Part of a small language model's weights.
Size: 14 layers, 4 heads of 96 (1 for keys and values).
Architecture: LayerNorm before each block, no biases in attention or MLP, tied embeddings, attention and MLP in parallel.
MLP neurons of a small language model. Each row is named by its layer, matrix (down: output weights) and neuron, and shows model dimensions 96-351. Each number is 500 + 40 x the weight over its row's rms, rounded and kept within 0 to 999. Numbers have three digits each.
Before each neuron's rows, "fires before" lists the tokens most often just after its 100 highest values on Wikipedia text that the model never trained on.

fires before: "|", "-", " "
L7.down451:425502506449541600513447489440500479545502458466540527547447487505467503481500511543533583531494527420475479504530587524573515488481461499485507534463545509513549453521424516522498536520438476452505471543483519481465490450512458498475465518470525526450523451589539474509495599476412459450416477497488496536531531514521462525483493484502542525531507488475464500502519524450496520468465461505513501456464548497499528482488479482529438493540466440538516500478515602479527548602435447460470519517603472488412531499522459544469491542524505507526535536472449507519504492561507453552478509532476472532524545524493522561577454484493527448459530558461515508575494460503566480501532441559519494461504472500515461491483495405527488491481471474463484481502480553441421485552508501

fires before: " ", " the", " July", " November"
L9.down903:491489547575482489469516473477556441511550442546545439525492403502549500498472452506506496514456524452527525475524548510431536511448479530478460447404532494505512479520551476502509483547463528563526439573465468462500443462540501475508483491525616520518498465473586551431519486466439480570548481484522474594471494461533476449415490533448437505447517508527564500554494475514586516524535494512495497492528476475491431423472498505509509494524513427478550525550445510461516508469561498543527543447467521486475491513489531506515500520562582448508477436457436502469461453546534470466492474530388498553545499456490543518488515535488482490521532482460457500473495559443481521557531480561484531517463524447512545450536492533493506462515525529571525499525475516553416472481533475

fires before: ",", ".", ".\n\n", " in", " and", " ("
L10.down1055:541463457520454484600559490464472483503544494512524520515518454449425462482509507567567527557481520457528545480457548439459494510455510571496473425498459523463532502505528524546532448431538518510459514558503485456522536520537541555502496478523449461462493469439529514479532511535493530537527518435557508490490483524530513473516509539504486495471480494397452531491517470553518513551466502485504544449541542480452524537498460456452476442548539432473529512504455425517497447535473496361464474425511421524536568468492465478512495468458473494523520544458571519570463519494563409448478469475530491506489487425479487472551452487490507467493497506513526470534549475535519526571464495531523497452480538472493487536437439513496540490550499498549420452508483526455457501572440481

fires before: " ", " of"
L10.down240:501430547513486531548467461512431525506537443476466532501554527515476517567494472477504492509464455519574476498479474457473465457458508543468456517426492482521513495527452447472539519515488484548427546450415553540501488452407559472511472510452454478472573474427447499486556573515470466474499549491515518545527486507498522437511425518470575524464419496517494436506443503455531491491480573410533459510477520503470533547557493480488418552505423517514442535488511451483487487472503404519533562532559433501534498484501457498484517456464466497522524575489478428490456486487490465494520492538470445468525473570461502481475473543511498561562422585536477489540531505492542506492487525475569489537459494529496503558504509416448507498533547457516540441563488467555605446561544491

fires before: " "
L4.down385:460612507605485428526447461451548544491569546480513532435560554537528513510553565498525511535553549538462477522537527500539537483499532531524530500498506470550513542517530573568485455495481537465466462478530461551587589566433502504479459557442445452463499529521455494477530535543486503429530488519561497473497481416462545535525523482536498472503513478499514451502498494545480446467464538425514427499505540417487457461474585464453538468519505459506504559574500409519493446587470435534506562479465435525460516436448514564462513474510463488421509500519545510483507451540450448451532492517530464495436540511483520507514473484516435514450571531519463520475462440544535539532514456471539519425539451523503495544548538448466563508480528459525487514549527560484491438481497538

fires before: "9", "0", "1"
L7.down1098:531402492443436575533470492561550452510475555469552597452510506480524519561483556446488479531518437469461557462396524513458502459566462571535589568536535587489492527503531466532497465519482494450407566499571528446497477508524547515540461463500495496527478490485470423523487504462499515501486478549413484485548439486478510480499486592502468477512513496509429519494509518601518470578487506567436491453493559426512536497547549518523475466437518550573456475434463531520414496464602497498445542405527541507540470512544450469492480506515473451529532526516500481513469509484500483526548392481486495523501491480484509496573525436452466514490474503573446537524437548525453487486522486471491493502491536410500439612462468513457532464485531498547494569445535526485553520590534474

fires before: "-"
L9.down492:494498486458511524501440557528458446491477462517479425492444434543478513477460513455464505541428514478461489460497532408470411555513454501518508499496468457448495487503529520605468499516529518488506560397437484558505495439514494455474500497489476474588542509504558463539473477502525536562594476516514501498596461496561519567522508492490557511515444529542469478462471507515416481450507476524444490459568436547505503498474525509473515476516496465496477518499452520525499493486537518504520466485491584625501529484474481577563557545472537512422537558533509410415457587522516485508453465477450461490461506580481535578471490490441514458478482513555536542379483512520465532517466479450497460458555513446475558574455551500441459499587593546447466492537514527553506484496511509

fires before: "2", "1", "9", "0"
L7.down608:540475501469464439433552546522482537529559555526537524495467485540516490453490492527425496432533507483471552440527542513497511490555467478478479507505559559512512498461487490472528541537499490483488500544520494560467483405421521527520473532466470488438545494500467476524469460556450525589503492594500504504506512403456531452491528466478504520503504539560391465477577514478506397490512474526449526562528551470465562548515496511559433473549580543474527549512469518479522551486548523512438522497503505485481515498522501478443556496586521531491463513499542444514458497537556493431523574509479516510404568463531514496592552490436476508495451499547470537479462485539476480560488489486575494516556555450506465473522489482532533437572476440543517531468445495438522551495556479

fires before: " |", ",", " |\n", "\n"
L10.down416:518486531457477433505543463507439504535464502457563564520437538505468487478476389489510475467542538555449448557519485546553498558430447465543511534524529441516459480507486520547452497541537441574524421529495479452465465523444477552508499565455543509519519482476489526518491570446482470515464425506537449536419548496562490484486485544423550443497468479529534470486521530580512514450618486500516531496534546427521415473480469502556522520496499546508506500521539492480562526577476513489520540553450433484464488466456529397488474496542480514526526559484473541444473502519514495556541468576501566513526575524484549442555563511545480494456527473466507521459566467421566447510542493512479463519436472433559438482491535486473481469494504460519499505510553436465536513454510521

fires before: " ", "icult", " +"
L7.down1179:484441559474501505454513436496503486475497497553484474509490505541451541500560521537456485480494528527401549495518462477588456485514483431485505459453551547507522555489490492453488451481400573514528471548461492547522556501497494535439471474525506439398462574475536533495539507486471521543547554425442571514439567448441470476476484502484474452407426516465489555491402513515623546428450499490447502498559562463498499556473504471483499500446487451549439477554528470479493525549522513531446475483468498516434481478505564460489502551453478482497476549510508452493520495505514526525486464480487463511516540514491496476489535553505524507450480502511466497582459477567537409537561496512516513489503541525502536484525539421538504571464460553486557531574487457561497506498514521

fires before: ";", "\n", ")\n", ")", "–", ","
L10.down368:608450577567516517561497527505598473572540481556481527522466478539528484423531564500520509484531432495519587557440524495472508507504566536552476476423522482518532543462516553564520412537526551527409526436532516540449438533544534506572509482547515477464440434461531497565583500542468446516446468517514466423486461504512479518490538567489440516451536443503485499515488556520521528508453536506498488490508507554586500438498446483474533468542471493506522513480491496515508468461498514488510454575589453450534484501530439579496476552512469511499461455478473467594488518505467471470478418519484484507503448517515479578578473536469592485566506577529477498434493496365461507434494551476484572457472495465477534465544492448542478533522505555518491491540524512508475489496531472

fires before: ",", ".\n\n", ".", " in", " on", " and"
L9.down269:463522475505477568532531431488529560459563523525492472536547494451496484489586561497470459581463480463445518502520526468507492553504525525503436500508449425541563480500481502475582484482456438553447425474493557480417540554507470468506500503578486537513535557512476512521449519477520585411545508474517485500440443440522462538433530516495528492509424419419444471468585505555453509479482439429522435458502560508491571549484491496450546459457559511499516448538498468553440535519452535494499537502532542497525485445465497480464473446422493506513424513513489563541463497528522507449493496510536469507513507404500510524496513510502499539560497503475477495483509498535496470530535530554498524485578508559539530485524488542479487458466514504520435476534479521496466565522562540

fires before: "9", "6", "5", "1", "8", "2"
L9.down445:476473508509490414554463479555501550525452488497436535523483483478460412507587578555445527528498519496517489438498547534500511498509532456551495498525499518475453527544429483355532546472483537500490524467434488530555483397509565493478486477443546455450548548601447561476528475488494543537516512561456470565528513455495509503529488532471483474501501483495525519560446515456421445478503548504530471497465517490503539469512461472521502428511514549553519523504484465514469477445510469510500460528478412467528513493405545506481431493456494554488379484452436452493459423499540559435437556487542478542523557530547519463467478508493483515511505500447481488522468559530525441489460502593531468579491537515465468499445532548440539533452468411503492501458524495443487496490442470

fires before: "1", "2", "7", "5"
L10.down183:503557476471525494459484499416437398459475487531529506474471531503481554484459485514506510510479419505511521440520455569491505514461536525503425545525490495493509458508472443457480603540470494485447525431490517562491430468542424534472538530480482460476519475560503537524529556560508507555519440503498417508452528477526542430537528478479468449417479490547475506500517525510550503439430515473509506503457509431530463431461467481464498501435530547549474472500527494423505559507543433483496489534566443523457461544531559498559529533523459489522433577521505537472555420475461488459472512460523502462535520499521445467432614451471493526463446473518503619507475551539486499539432482502522596508501527410536502419534563496433467495499501495542433441569467541490433460432534489

fires before: " "
L9.down855:436411438464491467545512431515534524525497460496527505443558507472502540514518542444476475500520483520529505524533466493552546492428471570375516496477475518513494557515520442511507539533531548503539510552519531499502475473492498491489415454510467465394551517511539530536538459468491465513481539465582513430534501536468507573460512402493492467469558574406530482428460508439463519503478537468535478532477497461468559579557558510377466445458531510474526461585463452429557524494432523508505542472476504525451515571471517569498541513555506456580467532567584535511501556526504429476540465477542441454443501536531492441533464452524578475522421487485419497507507474562504454511503441484470513496535579570475517524496535472506479445481457453518546582489537533555524377445474536

fires before: "0"
L10.down328:472513571531495576539530566469587541482441415487496482491473483449522571500502449546516532543504460499519468508472523510414502447538548511532505549526484496451638443476490478494488515592472554532496479570515473508427537553517512531514538505507553427481446501453513528453470563462531505481538477435481529515399458607457495535501478459502529454421504492442465530516508557605458492467521466536505471474467568426456465445510491405508466523468430496461543469535560540519442580569553504488529531480464466468451484434537510548433488545444497545426465469515442526458539474502482444522510503573476538490472576461498529500544510473468454508469571541502443475511546514521533505448485477473560524465495498537494557576507459501509509479527524476516485492479468490505477548548512544

fires before: "==", "===", "The", "-", "In"
L7.down249:544475563544531519474488507507445454555528504500460472514459488519614562470464522473432468495553571412495495488507467500434521463461450501497448499530468426499477544480507463473476469475513487473483521462508562453444473470513528546482489550450533459464494473477473476524553484458484489500573567470486531521515487431497556476569478558471500568516425519529461444455628481432508531504451532510462471454533417462402464544496527557495464547491470538519534501512553436543478510488493491552435522417506580519529480527510448525525502449520545510511558515474448477457509539531495457468485456456397505505481494524493446542430584482467489531547453530511531489475543540509491459578486525452468524494480457436520479525549484550496513542524492530564513434525531511481495454493589441

fires before: " of", "ation", "ity", " in", " and", ","
L10.down1257:479509388453495505502529550522483499555482556491483539512494510538452488444457535453503479478563517483495511457563486541492503535485476459461496491550494483500551518513487500446510456517496432611532450488557460425497467501472465521478534512492513458474513454523495488558524532487528506503542509470481512490450474546465436543419457516585528560492476496493534503484467522556490511488468462484555522504427467422460507547510522506590586548519498534538485534424537649468493466521496486541464487527522447512466410481456454427534530480484567467473456511530526448497433538435523500551490523538537466494533569556496487490515467508563443504528414502458540500599501487518535503500495476549439433536497463460508506477482546528511553407508511503477523508433457543416484499487431482

fires before: ",", ".", ".\n\n", " and"
L10.down551:513477430469489510438523497539531491550478472451531442471478507488517505578462488466482483524436551473516435450466500518524486476480457540456480517503496509453483494490508462538494451491549400506532467574460480519530480565535481481534436514447519424523476526507561568486460478413535472587396453562486491505554423433414489499534561472518482501567458570450420523571500485537495420556521458471501483519411533509451486540426515497505560624520573491538486474487477530494491552458493480446485461490480423549473459496508467538487491442450543472500537503529507519449498499397476491507460487554502490487484475437531518494550472565511450442540469562460435502503458494503494482511562542462453496479549482525502497528543453509493450546479459481504460518434474453547525498553503515

fires before: " "
L7.down1417:525531465524429477500495509455481565566425492481475410417508531457492490545529570544525519554539527476478464447485486513459521522515486538569422464446434540509500502438526473518565476470480550559461492447452538430450489500609509493513478527612552501541548573503555494445503554452493526566519519510440457483485526551506498538482520504500499573487518491457473565476550476512568482481544432462577521455480492491447577432521520583491501497516599452539489553530575435535552544508493502488506501509483475535502523488546490530487569474600536547492495581546569494458489479470520517445493523518467520465502521511527490459544502504526500543542529468542484509508495446525498458512489412560451523504511474548497515565476579525513500452476528462486508569487522508395500416502481463

fires before: "-", "A"
L9.down901:412583493502510526482502542506502493547515442551605507489396428493515579541521477527534433564511457545535461507504537532487478533435450497508487565504492480517492516454528491554458498545594529488504508522510459485548522453515522454533517495491502504534549426529520517555505528480519582515533480543519438552511479526478530475498533526466528522480525483468412487503449472477461493494473522525486546478490515506427488511494505522566476613482453514513518473438518571581486515485432534461464450549503509613522537519493464514511487501497537576500522484522528436504514477505486497509515480488465441512478516463496520450508491532491567513542511536532468533542526471510511514514469490517478490483457445471525468547509528404474465468515481458489384519481531542436521470409468426

fires before: " |", ";", " |\n"
L7.down1302:451505504550490522495521476496596519507434535548461444496509498471536552475563492539404527418539501512566510453539493485416538423512487553512557499445528557446530518528498531468516443462518499491441477485484533513462531494486492525501468476467481533539468522506500502485628535535541490497474557462482478526411496498481500501469571574482440538578472523454528546495440483497527483575472509555504535443512439516488572456571518477441546497485495556599533549473521482496421521427552521531498500454499537566616533490531504488516584517465511482536516523473465500515612497465487514473486474481540470532523472512493463498546479531519523459547510498482415547489435518590426479574482491505478524497457469444460439442482564484432506504466558487434487521579590440579515434489479572

fires before: "9", "8", "7", "0", "6"
L9.down1489:460520526458488488489509536514508525506514477438494483457522474520502511459553503504466475571573506482481568533492514507465517485470511483479562427502423506485548432530436475432398524525526448503453457417438540542514571457463455519489491514379502531503518476475489571518544486436487527510455472512391495449550449501505488512445536530491454504474490456418512569562530441494528463546575474518545510521490543461493574466408487453440503489479518566477457534496490609439462550462504480546556502428523495543439528504438451490450505491452533500554508494544482539510528488503489526505516471531507497431544526461578468500509460438443506431588474491454416487500481467523443465515413535475547558456537427562413452533546509496511503552519504504546564472561573461589451470504487527

fires before: " ", "in", "ice", " as", ":", " of"
L10.down330:470507502473543484437573440499494520533531518418475484503489469504517476449499557518481427383414498515447480413504507513454513507471477507489515567516485478506455551530474482429502416507453539459486520498521473483472440460489547510489501489503442526480488370499472518465522477501520520534517479497539474491480554539535582505479418496471519479487526485519516510471503497528475434460496593519543521465487469540451448493489580522523474495488456533504460445457450478517549502468492529510505468521461581492471504428437433417423508522473547515466474493535398480508503588543531515560506519523438498549545437619416493551530550527482504489440459475545559562478453539525530577620515506576504502513403577471518474451449538475461436597510503508536451536559514535476534535466483499

fires before: "2", "1", "3", "z"
L7.down1001:535452444513458499553524478442512543471436469507483474537544495463473464489472458496462533455494508486400454565519544526525539499462469574431510568436470510547510480508493525491489504475477495553541547518527471485443456563524505495470544487486527519508603457532505479473491469557490462537521491519511541456441493561484512452456524552479525506472527579524454447487590479445457478510529508482487488454407517512545469480601498426447442563519526553479467453573468532521515532519530475493490494505615529465479523542473534519467530470511502527448412466532541549526535516474459489535509483497480503446517436507483560516571493542589440484514504575518517542526535437444441479473560520491471520458490521469457537480492474478531536546543536526525447504489596575564526516608494444

fires before: "2", "1", ",", " ", "9"
L9.down108:433495455498599547466477535432477537531506530461490463522510511501474488515503488557504550520484516417536533515472499434498508489510436487538494450480403550473526465520519481521496526556516517463504573531498538470541519469465439504553413507472564494570498518524397501415554479532465537452500517529429491503483505545474527453505511477545550518496504536513548573478523443452524562495505505530546457510543460473452487528495548465462496460522467469578536507533401553497463492499580480506570532495534481593525573436567558432543514432550470548497493606481471489497566451431508515461537463543447502531453418559502491525494498569461429447524488561498563507547523556495529516462522503553495486534514539503493359549521522530536537487545471499582531516508475494574494539510541505

fires before: ";", " |\n", " |", " the", " "
L10.down124:519518481553538469513498520525529532483527482485461462443538497617500511430460483495530500520490457521528527482522462490454492487463547527534619495545452454510498566502466522471561498522472519435476473447548503525450480456497513480525534544499510480536498470502460537464550621551499445522528534462491539515519471521555524510496450517523538535528530467453590494570521568474583542518488434431501506546416508481484542550470467553445518530492494472572501465455526451543477510478541487507493526530512586518567532512466502569452516496511486490557475524534490535464526467539472454485466484546493522474481428513563460441472527498484528527549480530513502476512487475515465520457556465507496519527493482574504515480521436463472442563464447488535505542461493547600543503473407589

fires before: " to", " and", "on", " with", "0"
L9.down1254:531505515495499492473401632494627534478452449508500463548477491440468476541422524448542544517550486486528507560460478520449614524460503367464558535504493510459536460465459502518465455579506504514564432459436502476516495502517542487552510552506492494544391475493541529502523455482537465519505506491428465507527382425445501510488486488489468508517567542594493503545489483552508525407495514446469529493478521475550486469434528471512561478550439494502593543500550496458489507495501484496542433539534477516488573471529526478472478465468505522481475527498499473514487442516506534522510548460448517403492457482506500596508551484593504512468542502482483495501456473524455490425546476503446526506502465544516502532413522480495530468498475476504489476533513502540485585457448464

fires before: "9", "0"
L9.down1302:467428532521523489530517594476462472525464500462536558498451533520481496451427542466484467487492416483453414517513503453486501489524498521525444449450460568546491404531491457510517522519555505514473489536470453548441590533525561460503506562500542490454520532432516517516487454533451544549486491455440509480508486462504485500516460430476472523504483447473443494523474527488504476488530452480494469489511496603465444525494450500463406552520447479548479476528563535545505507532528556461495518470485456482509509500494513489502564489473430450540508461492482557470527515454452497489522532560535505476526450495537488443441546504530513477478515418506518577496522555448478498506580531553543502434480473544566446506507487551591504512533425491576500550501568507509435488484532509

fires before: ".", ",", " in", " and", " of"
L9.down465:460550448467529545493536488494522493494494517523456509518528472475509433547475507555551494521442458440563512453512511455473505447480538452503417462530486508460529551464482480493515508495432381514486498423550538436547491539540540536497396529522455517466532485496426467514425478476541493471445433547514507433490412483511514540498563507490573478468431497423483495499511435546495546501466523471543506470493498444413576468550530535453531447437573434526533436511479485514458491519505569539505438492490581516502589561488469523497467535466527522526488513531443559490506533557511491462482464562521457517472482513496553475506467472483524522523539552472530451530485566471484494508470571543510447506477460492537538489507475429480484476455518540456453394573505458517480404489447435

fires before: "ed", " as", " to", " that", " of", "ides"
L9.down722:514504528565561449517540473549462467508510514461507560514477490524480490454481544409451491541515474570472465570427466463451520510573531505475495524525588492467521538451459487534524508528443479469463514458486442537528424478508401469514474447425446485475457457529540504511505521477499409514553464448545484506467531531469405494500480572473424501509479526545488471526480509509445510555594517430575468492495543490498485457503517510486571475572504514474552552476544519473527485453550471483467461504470508467436450531507520561485553458504465492419515498451510508482517502465568461556542486523539492501533512565488450530515515456504460562507508431464434449523468456515547479539493432528541468488505467500444541543548492505549381547454502517458567521479410539485471478473469439

fires before: " ", "1", "3", "4", "2"
L10.down443:490494483583526503490435519496469465536455456550438490495559450487529472550493513484545457550472517424504537511453426465506463451485442504472469541499521434515442466526427473447466436548483517552511479475555537543490521536569492457408503486512487509483542467497439513518549551507477514502480532516481527450514491555479619543511526469513519464453469510469521476526449530497435477536487453463536464511545461539446490511497441491478495523543525491516490484507504486473511484491561519483557543461507492553492447503493571520549433467517558522428547466534431507472464511492533511565580494471471557528568536535470510515571401491461495460507500550463436458531494537448512493548462568513528474417478482519525431489566515526508403442548499552537444520476572437556485474500525522

fires before: " ", ".", " |"
L7.down1458:534484497522493558522491448526526485470487437513454516459546552484410489527555458477512537472457535550481472567430467482528506523479506520439534481508538470544525458483555528459506491443493482569477515492530563477623506560485537482554479497452586541530497464516532494466449447500511469506473487478517495516507456510427514496496468556489547518510552452536461527467521488452437514481578517495453448543515496526466465458495590454508481499529453495503434495487538476517513468546511428496462498535417595503439525511517439486508558522413509588474426551567508459522498475455526540408551523573485502496529556425500556509497520575409515535473472505428465547531540476459527508510524521481416433538529568461496488572477522471498402475514522546520581597479520522448440505457445503

fires before: " ", ":", "+"
L10.down705:550514537532507477425511436499483466585446453478492456505487512529520526518602524476513466470489514543503548475439486566466465457475489473549541498451407496456491477460526458463506442482445491505499449511489492515521572488543523439503462544501486439524499548476485475458486477547433519514523550507438497508494465468551563491518417560475500502532524592439526524495514477500493437478539434494484447467467467406472418487417492569489584501520477575488533465444463466533501440516542456536484501574520495442559503409560505459483480477452565504470523489478466450529476518485527464513488480576452512502499484561461451517497432472509451473486499503515477459550494582487425547538517436615518548509513484502487499523538479525484459538459480461415534468479511500498501452446338541

fires before: "|", "-", " "
L9.down614:507556518440564520498483516495538525519455536476526480481497443507470474583472479558540454486521490481463493506505477563524536477510580523489465510480539482503546494415569535531496446436471506580519485585481477452538553507576453484508495502541505489511548489440490480502463487523645557505466441496441490520501567505454468509489484487544518450491520550519552575526496457519565484511484472392544490493500465496583556534483562531549443514472421505517455420486538474518539532540491598473482535492467467481441509528506518420489453474581474527471505456526533539585494475514487529582526465487492449447435474526515511550556495545532551379571559536519519538491476465494461487487563545462514507485592501504465475423538552499516523519523515519534498485487497507486491488418431489

fires before: "9", "2", "8", "1", "5"
L9.down370:511511495445519521556534485507476447531453620536477480484473480575555458543538500463439457452539472510452526561493490563514538479502492548452503506553518406546449473503516530443470443421522436523513539529572491513535527549542434463485497516514572439445527536509492493479488453464521553510533568471532461478544446563469501524511453582483487506496497533522494457522560420472489510516520465439475557502505495467528499508506482445511506520485554578591560493482488495554551486462546573458513536516547489410498551558515479495571457509453508538504497551461536527465428569573560498507514477569507528434532525442545426466484522432488454565452488472524483500560452498520484530549471524552477413507516507488482480441531540512467466553544560542541543485438540509502517523505570490

fires before: "1", "0", "9", "5", "7", "3"
L10.down1018:498508446407518467458464535516512439417544506525577483525544482480499459530483449458541504509513559538471583533430531526469519584471532463548551547520548465438504531486518527488534493552477455540509517476486488541541471504555524555528462598581534444450451490473483501457519511509460468412440488471486565528492575522559537451509557495446535494490563484551492524500493481488589475515559467454476579481497503434461521492420437494494514497547465484452492441539531504552509503514546506470443463467494469435591482529479569485492547474589513460486527543569479461470590469434532527480477498520515501564477559519520478466480546454477496413565544509470490505523493509536523507513433502510586470494413525461479525542513509499546501496544463487459531471492502503444471492473497433

fires before: " |", " ("
L10.down239:504530510479481465498457478491504485491463510491454508560517457534416427515480549499482460536575447455565527501533512515463540510447469479536467505511460513547556487452467514513469481477533397538526505478561490487489483479430468564539550497437495489569549453538467464521555507486507471563499499542471536399533575423521578554589551499475530492527497507558478425435419436503552471429563439591476523493467542520507489514480565476486543543573484531500475481571547432519470426454486543461440428480499478497526470481506590447498495485480469462476539418580474539461528581483432526488449501504459538511424508478521516401490519528482574465501506491462475530455498529476562511527532492448497514542481512438507522518455482432558498541529463557539502535539504501465507483474413533

fires before: " |", ";", " ", " –", "0", "SP"
L10.down548:528489493498539438501486517490482505527474439530511506483463443547471473516488516508504493483578542462478536485486490482493538460554486532482497468549496530575499559471474511446525550504529508420602532493536539495520493484511443535450493544548522497594477457445416512495597506461470496455499556538464532469478515447527492527511535495510481472542596468486511496560457467512491478527459562464495548505461427436499508437482495530574466517507446500527469524494459522481521551456447488543539443491557452595478467539544540457471464411507499464541500489435554563498494485472509479453571504490503551540470496441502547468598499504482599483572500511482515560478536539548482524548487520446465417527465469410554516509534508491509567487510469455576477516496472470517555543502428531

fires before: " ", " Team", "f"
L4.down704:477550496469591492493406458427560448442576521494472490540515447507482565473547449576475540523533594496513526560519517482553488538529462429494488544492486486456554503506511543523517514465529484541451534492520542472521453528516512466534475513440505543530564507571499489481490489485540498488451510463428487462423556557470524461520514543460500541493488482545458525523541506484488487527446494439507429535527510485474477479461420524574506511550514476473490494485496486422452505448556458529523564505557495509467565451540472557538543520553515489457447525490549484475552520517493536500470521504497524553503477426511544467516571462456619482456529525429503508462471600522438508511513509526433480519460466485568501546474566466491446545536535534526542503534493467460504496532467502

fires before: " "
L10.down1345:500509508445548498499480513503499486546465439432457436498497535526537482499568477447517537502462463491469495480518498528500562531439514539431522517451545496527484450529525468553487618544498539556582509508486462505534481467467593458487514554451460585498518554542508585481505524551527444453469493507485533459509486444511514537475506495436532477503557486516482391506481485509542450506483466541439532523509480458536481520543547427515523439466493529594471508546499522503468483487515507546563478468478515506530494455534561501501517556485560462558379434546454439533450503518496462454485487514528425559435533483440450487485479454505485461394451549464544471499517511507516541531529507525456508444515477533489494511530551525485565466483504467535539513456554494426470494493396493

fires before: "-", ",", ".", " he", " "
L10.down217:441543502422490520488420493535439528552526431461462472433480555501487460508458550533392517513505478477434536526568452535468478491494528514442457495470474481466464505460462503506448509467503555445433499469448444513537531401570475482441522493471588575465534502432435490559578551528498577532499515522542458432495399547450490532486544498478459514459460490419491425411581449498489522406426548544426501528486485506480413552542479450524522536501491512465478489475482480572518469513498499503444486497565540539499456475489509564559520529518518514509503506514491544511512517526459565509515488469506486615534472542472504455480521542537543533481460487541466509499532550571495563490467532502409615470452465498472528522569519450578434465450507523492492510450484525489489467475536472

fires before: " of", ",", ".", " to", " and", " in"
L7.down935:500459505443518544457604468477467487520538499543491504554552523556549509532449513482527481535462509517451525497494466489487478456477530459495549507520519513472483492489500466512545422504507479584514519499528484443599548566551370491479488512462509575500549481563516494559537473478584508465459423505459500596545501522477422491459513434470548497558512457465503453522586468524456514489474524492482540408483531511484590463459517523507551545561569593466540527429554530460503449472442566487492407530461467475411523556557499571503536498495456426498520546429495411405571511470513513559497509441518501520412553486529498506541482505493456522492482556481523527506491502457444465484485491496471488438503466484547440518504479512473490462502521554496476521489532569517526526485487463

fires before: " by", " to", " in", " with", " as"
L9.down978:479453404521535436467472491568525490449505447429475531423478466468521416516456510510494582515522418496540432566501477504477497492504475562553509541493524517568524544545495496517487491467503525535583534530495500458430462540485496451477498485604509489465524451533498545452522528390583479453475490503502505474490478613502458460536512544546543380500495574547560474441574531496523525537558516460603489490510520505556534547385473517484488439485470482499542508490494475527431435528514478492543415487527482440541471496485488528474487425534564454500447467400561515521481493521538466567511477519486434454477480558483493456434455466488475497418484491573507467504529553473468544468524480580476477525522507475538519512479424466446489561561471481479536569534552506415512556458484521

fires before: "|"
L10.down559:495465450522475508558480486470494477534499463506483477400464450565505523510449529585514464483490469470504533480497454477488434474487503458524477455454497523463552480471551513555417438500532562527469559562457476442479525440507475529433510567539479477514486485458472500565485454497498485473453522470528528498480521543476510402536452521498496502485525518471518549571506467486448524412497390459494503503489474412503472466439497509507507509518540493482609552488477470496577570545465475532539518524528534509533517469441474449542457479583544438471562519470548501501483460452448481456495610546505535442470472485502552487500451573418553460545488473606484466570491464531485485447512584416511499480558583560479463474493545545503595472456459546441508505513448504549514512488448511

fires before: "-", " "
L9.down645:475531529492504488505498516507543554538482485475558500509501454518492564440443559503532524502487496521508479484500510529540537467406409488438457510500510476435499435523495518539554436543455472520580487494427475495515451529539539570511529494419543549465527465525554499474491495504470448546507451477460519564519478526489466485586506476494431458460483508493458577452538418503452447453436544516445537427514497456405419437491516486491479479465538406535473497444530445477498462554514461503540559510421513580447528508549404506525538564483548515498561461566495557515483438524551511504497442482469449508484513476502456503486555517492551498520514548497544465482547577463476396508511625546465489472506507511459549475519461534529450522432509461528538493510452510460566508549505469

fires before: "1", "0", "2", "7"
L10.down1001:523464477425554504513511544547466483512485538453592499514503537498500515506505469505513550457537519465536551492450515584503494493491541501501513478560464510565431465446573505503440476439518582582497448436497520515494516485517464550503484530399494507460509497490528472559471531481503488571476451542468531436441405566586519495544478557524467553448522520515492503527452535552575454430507386495480472530495485472513499523449528565557558476550485444497475514535546588447448487586522538463474474485434545534523481514539492520499517476509474451489454543524505519502493490446482508466458524506490560438494486469480454553535515430463486539450542502583487517512557547541462598462405461556437510513514447508467437529520508563509483550433464513473495509527450541532427505471478457